config = dict(
    n_layer=17,
    d_model=448,
    n_head=7,
    n_kv_head=1,
    head_dim=64,
    d_mlp=896,
    vocab_size=8192,
    activation='swiglu',
    norm='rmsnorm',
    norm_place='pre',
    norm_eps=1e-05,
    positions='rope',
    rope_base=10000.0,
    rope_fraction=1.0,
    qk_norm=True,
    attn_scale=0.125,
    bias='qkv',
    tie_embeddings=True,
    parallel_block=False,
    init='normal',
    init_std_qkv=0.0249,
    init_std_o=0.0309,
    init_std_up=0.0356,
    init_std_down=0.0356,
    optimizer='muon_variant',
    lr=0.0149,
    beta1=0.95,
    weight_decay=0.0,
    lr_head=0.00825,
    warmup_steps=26,
    schedule='wsd',
    decay_fraction=1.0,
    decay_shape='linear',
    final_lr_fraction=0.1,
    batch_tokens=131072,
    seq_len=1024,
    doc_mask=False,
    train_tokens=611600000,
    steps=4667,
    dataset='wikipedia_en',
)
MLP neurons of a small language model. Each row is named by its layer, matrix (down: output weights) and neuron, and shows model dimensions 304-399. Each number is 200 + 20 x the weight over its row's rms, rounded and kept within 0 to 999. A neuron's up and down rows have the sign that makes its largest values positive.
After each neuron's rows, "raises" lists the tokens whose logits its output raises most directly, leaving later layers aside.

L13.down149,226,202,221,209,202,209,195,188,199,249,188,205,179,232,203,224,207,215,168,173,185,203,228,205,191,196,207,173,192,236,192,252,237,199,213,212,245,189,197,232,220,184,210,215,240,220,226,235,220,214,204,192,213,163,181,208,215,191,189,190,181,218,216,220,219,191,217,198,191,244,225,174,197,188,232,205,184,217,222,205,161,231,202,215,206,200,215,180,205,211,191,181,215,200,222,187
raises: "z", "ze", "za", "zen", "sm"

L14.down650,179,231,196,234,186,190,180,189,206,184,163,203,193,196,199,206,223,179,177,211,213,180,234,229,213,203,206,185,219,225,199,200,203,229,180,167,234,191,177,232,212,208,198,181,199,250,193,206,179,198,179,175,201,173,156,197,203,180,196,180,197,191,210,196,172,200,148,154,181,180,212,199,206,190,216,211,242,199,167,192,213,174,199,176,197,199,171,201,189,176,193,222,197,182,175,205
raises: "iter", "ige", "its", "ior", "ua"

L12.down824,190,195,195,252,198,176,191,217,190,203,203,216,230,177,195,203,166,161,173,219,186,188,200,181,173,207,192,208,211,224,178,193,212,190,207,213,200,195,212,192,230,221,176,228,199,222,234,216,206,213,206,173,190,224,175,192,219,215,205,203,188,198,203,216,137,186,201,263,205,210,185,221,214,220,202,214,212,234,184,208,213,223,224,188,233,197,176,196,212,195,192,161,201,224,209,227
raises: " the", " a", " an", " another", " his"

L14.down2,207,217,208,168,214,220,169,201,172,208,232,205,168,187,186,189,185,213,189,201,213,191,152,195,186,180,193,213,208,222,191,247,217,195,187,184,185,194,214,207,200,196,217,218,231,195,168,203,229,199,169,186,243,207,206,226,216,201,216,179,193,222,253,211,215,225,209,211,200,246,201,199,177,203,179,188,218,210,202,218,163,188,194,172,184,187,180,197,174,211,209,194,209,220,200,211
raises: "d", "dr", "ds", "dal", "din"

L14.down482,205,190,188,185,184,209,202,195,186,204,214,223,182,199,163,230,184,206,265,218,233,197,205,258,195,182,192,199,172,240,185,185,216,207,173,223,195,212,225,212,187,210,170,181,193,208,182,212,210,171,167,215,179,157,160,205,200,178,228,229,194,200,257,207,208,213,185,221,204,210,206,189,203,187,179,170,150,185,177,214,190,172,211,212,166,205,187,215,228,187,205,184,200,222,205,188
raises: "ung", "un", "ok", "e", "ul"

L7.down205,202,188,208,199,229,185,219,205,214,205,166,200,200,181,190,233,195,188,188,204,212,192,166,193,235,207,215,167,198,234,223,165,223,182,197,249,173,176,170,219,204,200,218,202,187,200,191,175,170,186,184,190,216,185,201,163,152,199,202,193,177,187,206,205,175,212,201,187,202,233,194,207,200,202,197,205,186,145,184,206,183,216,222,239,200,196,212,194,209,213,194,183,194,207,188,216
raises: " them", " themselves", " their", " him", " enough"

L14.down211,186,212,149,192,219,211,174,195,185,211,205,155,212,208,190,176,200,171,182,221,230,206,233,197,222,205,224,167,163,212,182,214,201,175,198,230,222,151,182,191,197,218,180,208,179,187,193,214,189,184,238,205,215,207,205,199,212,222,185,202,216,197,156,202,243,225,183,217,187,182,193,198,207,211,191,206,204,179,229,193,229,223,193,209,202,197,208,176,173,216,201,209,172,176,211,190
raises: "a", "na", "ana", "ella", "ette"

L13.down442,176,177,185,164,234,229,175,181,194,191,175,193,200,170,188,231,204,200,218,210,219,208,189,178,209,212,217,220,185,205,183,236,213,183,195,151,186,212,196,135,197,207,206,204,220,224,192,191,200,196,212,219,190,195,189,183,204,195,228,178,217,184,169,215,195,207,228,190,186,169,186,202,193,192,185,227,189,226,203,198,222,195,180,253,216,223,214,180,213,182,225,226,213,220,204,202
raises: "ement", "ius", "ular", "iate", "e"

L13.down672,219,180,216,193,172,228,205,189,208,224,174,217,208,234,219,216,185,183,219,213,171,195,154,209,230,210,203,224,180,198,180,190,203,223,201,201,205,195,208,223,177,189,156,194,125,206,177,192,190,211,205,216,215,214,169,188,214,196,224,170,210,194,213,180,220,208,173,224,231,233,186,176,180,171,174,221,172,194,182,201,196,177,206,212,244,207,190,165,197,179,250,202,167,241,192,176
raises: "mel", "ony", " society", "mer", "ball"

L14.down417,181,179,225,225,201,194,220,211,198,202,208,201,191,184,191,224,208,195,178,207,183,219,211,196,211,178,182,199,207,195,191,191,214,195,192,197,207,192,209,201,184,141,250,216,195,207,206,200,192,195,190,183,224,205,208,198,178,217,215,171,206,194,204,212,193,224,210,186,159,183,185,224,182,167,180,205,221,169,211,210,161,187,176,190,187,217,202,198,242,201,160,193,220,182,189,202
raises: "rit", "rel", "ren", "sy", "rid"

L14.down838,198,202,211,202,173,189,156,191,146,192,173,197,222,227,182,220,221,200,203,218,173,203,188,206,196,237,215,156,194,217,224,196,222,230,216,200,207,212,186,243,185,206,208,215,224,203,202,216,222,178,190,199,164,205,196,204,231,198,224,203,162,189,221,225,197,195,204,163,194,196,207,184,218,216,164,189,211,209,184,213,208,205,187,175,170,190,217,200,199,233,202,187,181,211,209,194
raises: "it", "its", "iting", "iter", "ite"

L12.down51,218,194,189,245,218,195,205,222,222,191,211,198,215,205,201,167,164,210,204,87,192,208,209,238,252,180,204,223,204,219,191,225,177,213,201,197,187,185,210,234,215,198,204,166,191,192,201,242,180,242,198,207,213,187,212,203,153,188,178,194,209,229,183,224,207,218,234,175,226,228,200,215,193,228,204,204,194,210,212,195,201,181,206,191,181,199,214,191,224,216,177,236,179,205,207,235
raises: " In", "\n\n", " The", " This", " During"

L7.down469,208,216,216,213,213,205,203,235,187,193,189,180,231,194,190,159,200,192,204,162,188,186,178,202,205,213,234,215,219,188,213,201,195,209,214,182,198,193,190,209,197,188,203,184,198,198,203,230,174,204,226,194,200,233,214,211,175,198,182,181,185,198,216,223,182,200,228,192,189,230,204,194,200,189,173,202,218,217,182,208,160,185,210,196,185,187,204,185,249,194,189,212,209,190,220,205
raises: "\n\n", "\n", " This", " However", " this"

L7.down876,200,201,198,183,207,180,179,193,205,203,199,236,233,195,218,207,210,209,235,209,216,201,156,197,195,179,177,196,225,223,208,157,219,209,162,194,194,188,175,202,163,184,210,235,180,190,240,202,172,188,210,230,169,188,219,196,202,187,197,200,177,177,191,223,193,220,190,198,211,211,188,207,233,206,193,178,171,202,197,214,217,174,194,184,206,215,247,223,184,176,217,221,198,188,186,231
raises: "ward", "wards", " sale", "cent", "dr"

L9.down854,225,192,184,214,209,148,219,214,212,199,208,195,195,198,196,198,200,229,216,211,191,196,176,182,198,159,212,225,203,198,215,160,197,222,206,203,182,206,224,214,215,225,233,188,217,222,215,201,210,189,173,218,201,173,219,205,198,202,191,172,214,197,215,169,178,239,239,196,202,222,221,199,148,195,231,197,189,201,206,190,207,199,180,251,205,203,214,196,215,197,225,212,181,180,208,219
raises: "aching", "chn", "ach", "ther", "ars"

L9.down639,263,180,196,225,201,169,217,219,195,223,213,212,194,171,199,194,178,200,196,154,205,208,215,212,228,228,193,215,216,209,229,223,171,202,207,200,220,200,176,193,210,172,186,170,189,173,196,272,195,245,207,213,205,170,229,191,235,198,225,199,219,194,195,188,196,197,245,174,251,230,205,216,188,217,202,229,196,238,209,202,194,168,209,156,160,192,198,235,221,194,210,235,183,203,225,190
raises: " After", " During", "\n\n", " Following", " They"

L5.down715,199,153,208,203,215,216,207,181,185,189,187,178,207,168,219,228,189,167,188,206,197,160,209,174,202,213,215,212,193,209,215,209,204,197,171,187,226,218,181,209,190,184,212,197,183,199,173,183,198,222,185,204,232,197,180,174,210,208,189,159,201,158,168,194,193,202,187,213,215,211,196,200,212,185,190,222,222,161,178,219,174,204,182,234,195,205,201,187,208,194,178,221,215,193,186,227
raises: " him", " himself", " his", " them", " their"

L14.down634,194,195,231,212,232,195,173,158,203,209,187,189,253,220,200,177,168,186,155,194,236,196,236,192,168,211,218,231,209,179,213,163,182,182,172,205,220,194,246,204,190,211,211,193,159,216,174,219,200,184,187,188,176,201,232,209,215,236,204,188,196,190,223,179,211,199,200,249,207,210,220,213,195,178,211,200,239,215,176,162,198,201,211,219,232,229,221,210,197,212,202,224,210,206,171,207
raises: "ur", "urs", "uring", "uri", "uro"

L2.down821,174,211,175,216,213,183,191,188,247,184,215,225,203,186,227,176,186,192,219,151,171,215,221,215,225,224,211,199,214,194,174,224,195,195,206,199,192,183,195,225,201,191,218,175,212,184,233,216,195,182,202,212,227,180,230,198,190,207,208,226,225,192,198,209,183,199,223,200,234,202,188,218,184,235,166,199,218,208,197,225,223,208,225,220,212,210,221,173,214,168,196,201,194,200,212,233
raises: "\n\n", " His", " Despite", " Today", " However"

L13.down679,169,163,175,181,184,219,208,198,202,194,187,180,204,202,209,205,228,228,208,203,165,202,205,202,200,199,215,219,192,192,196,195,184,220,183,198,207,200,218,197,205,178,199,199,182,176,170,238,187,182,190,192,171,180,185,214,231,163,206,211,209,181,158,187,192,220,221,190,223,185,198,207,210,178,173,216,168,217,198,165,221,184,189,183,174,197,203,178,202,180,242,199,224,197,189,203
raises: "e", "es", "ement", "ng", "57"

L13.down209,193,216,216,219,215,221,212,178,189,218,182,170,205,207,222,203,180,210,211,170,218,172,188,184,186,197,218,235,191,199,163,199,206,155,211,214,181,194,195,189,149,208,203,171,164,178,193,211,196,155,190,157,230,198,235,198,221,221,228,217,172,208,210,222,229,204,195,225,186,189,242,193,193,198,206,206,212,195,176,196,171,222,172,180,177,222,212,206,185,182,210,162,203,181,206,214
raises: "urn", "ur", "ured", "urs", "uro"

L14.down240,160,194,186,201,188,178,189,181,204,211,187,228,185,228,184,200,215,228,187,193,201,202,196,216,222,199,181,196,218,202,188,216,182,193,211,177,174,204,204,170,225,219,178,195,179,179,211,178,198,152,203,213,214,201,187,198,200,202,165,165,206,209,183,217,188,198,168,173,204,218,222,220,217,207,228,194,212,226,187,213,225,192,222,253,202,197,161,203,215,172,230,216,186,177,216,210
raises: "ms", "m", "mat", "ming", "ts"

L8.down847,211,187,178,206,188,211,179,221,208,207,212,205,221,203,218,145,196,208,202,142,187,165,175,227,244,212,231,228,199,182,194,205,196,194,201,186,199,194,216,261,218,203,201,169,158,218,208,173,175,235,203,197,214,169,203,151,175,190,211,198,204,199,205,237,201,199,226,219,199,227,214,189,199,205,203,206,219,211,167,197,198,197,184,168,195,200,231,191,212,199,191,201,181,197,205,231
raises: "\n\n", " However", " This", " Other", " Despite"

L12.down245,190,188,211,198,198,190,228,206,188,207,189,183,193,155,229,198,198,203,188,205,187,188,172,209,202,199,204,226,206,206,194,175,180,217,174,202,223,194,179,197,218,195,177,200,164,237,221,181,230,146,188,191,207,210,211,187,194,214,181,232,218,192,192,182,196,201,201,222,223,207,229,218,206,195,202,192,190,237,199,185,211,223,185,214,191,225,171,196,186,166,213,195,227,222,212,229
raises: " a", " an", " another", "list", " one"

L4.down385,231,199,224,204,193,198,186,235,206,192,198,162,231,212,195,199,193,213,216,165,171,212,174,216,233,189,201,210,223,195,180,192,200,238,199,179,185,212,200,230,210,201,204,172,180,213,198,239,182,187,229,199,205,191,210,192,187,192,187,210,203,192,192,225,188,206,198,188,251,219,186,219,192,221,184,201,223,219,218,221,216,192,182,207,226,197,223,219,206,181,186,201,186,208,204,198
raises: " Its", " However", " Although", "\n\n", " Despite"

L12.down329,167,183,199,222,211,209,185,204,183,182,194,232,167,212,184,214,235,205,215,209,228,241,185,200,223,199,206,254,206,204,232,214,224,199,200,178,178,209,211,178,213,236,211,158,170,190,198,203,209,197,212,201,201,181,192,213,194,190,202,197,182,170,189,180,155,208,192,187,227,182,230,201,225,204,175,232,221,173,217,202,192,200,180,214,198,224,196,207,210,181,235,223,200,198,205,201
raises: "m", "ms", "ive", "mat", " Dum"

L9.down680,227,216,220,200,185,179,169,212,211,201,170,249,214,213,186,201,241,192,218,217,168,184,138,178,209,198,190,197,257,184,225,182,235,213,176,162,191,208,220,194,217,206,222,199,174,157,199,183,185,190,187,171,215,181,186,174,239,224,216,173,196,195,194,194,196,178,198,194,229,196,210,164,227,203,199,207,244,229,164,174,196,205,201,199,183,222,202,166,204,212,192,220,197,193,162,170
raises: "wards", "ward", "rate", " site", " campus"

L7.down288,204,171,194,222,205,229,179,226,192,237,214,213,202,213,210,175,198,192,226,148,180,196,213,210,239,172,188,233,183,211,213,215,207,200,179,197,200,213,197,208,218,181,179,172,166,200,212,223,182,222,230,204,204,185,226,194,208,220,191,197,239,192,168,219,215,207,187,241,201,191,185,160,212,210,191,208,197,236,208,180,206,200,205,215,219,198,191,184,218,194,208,196,194,216,212,209
raises: " They", "\n\n", " Although", " Following", " Since"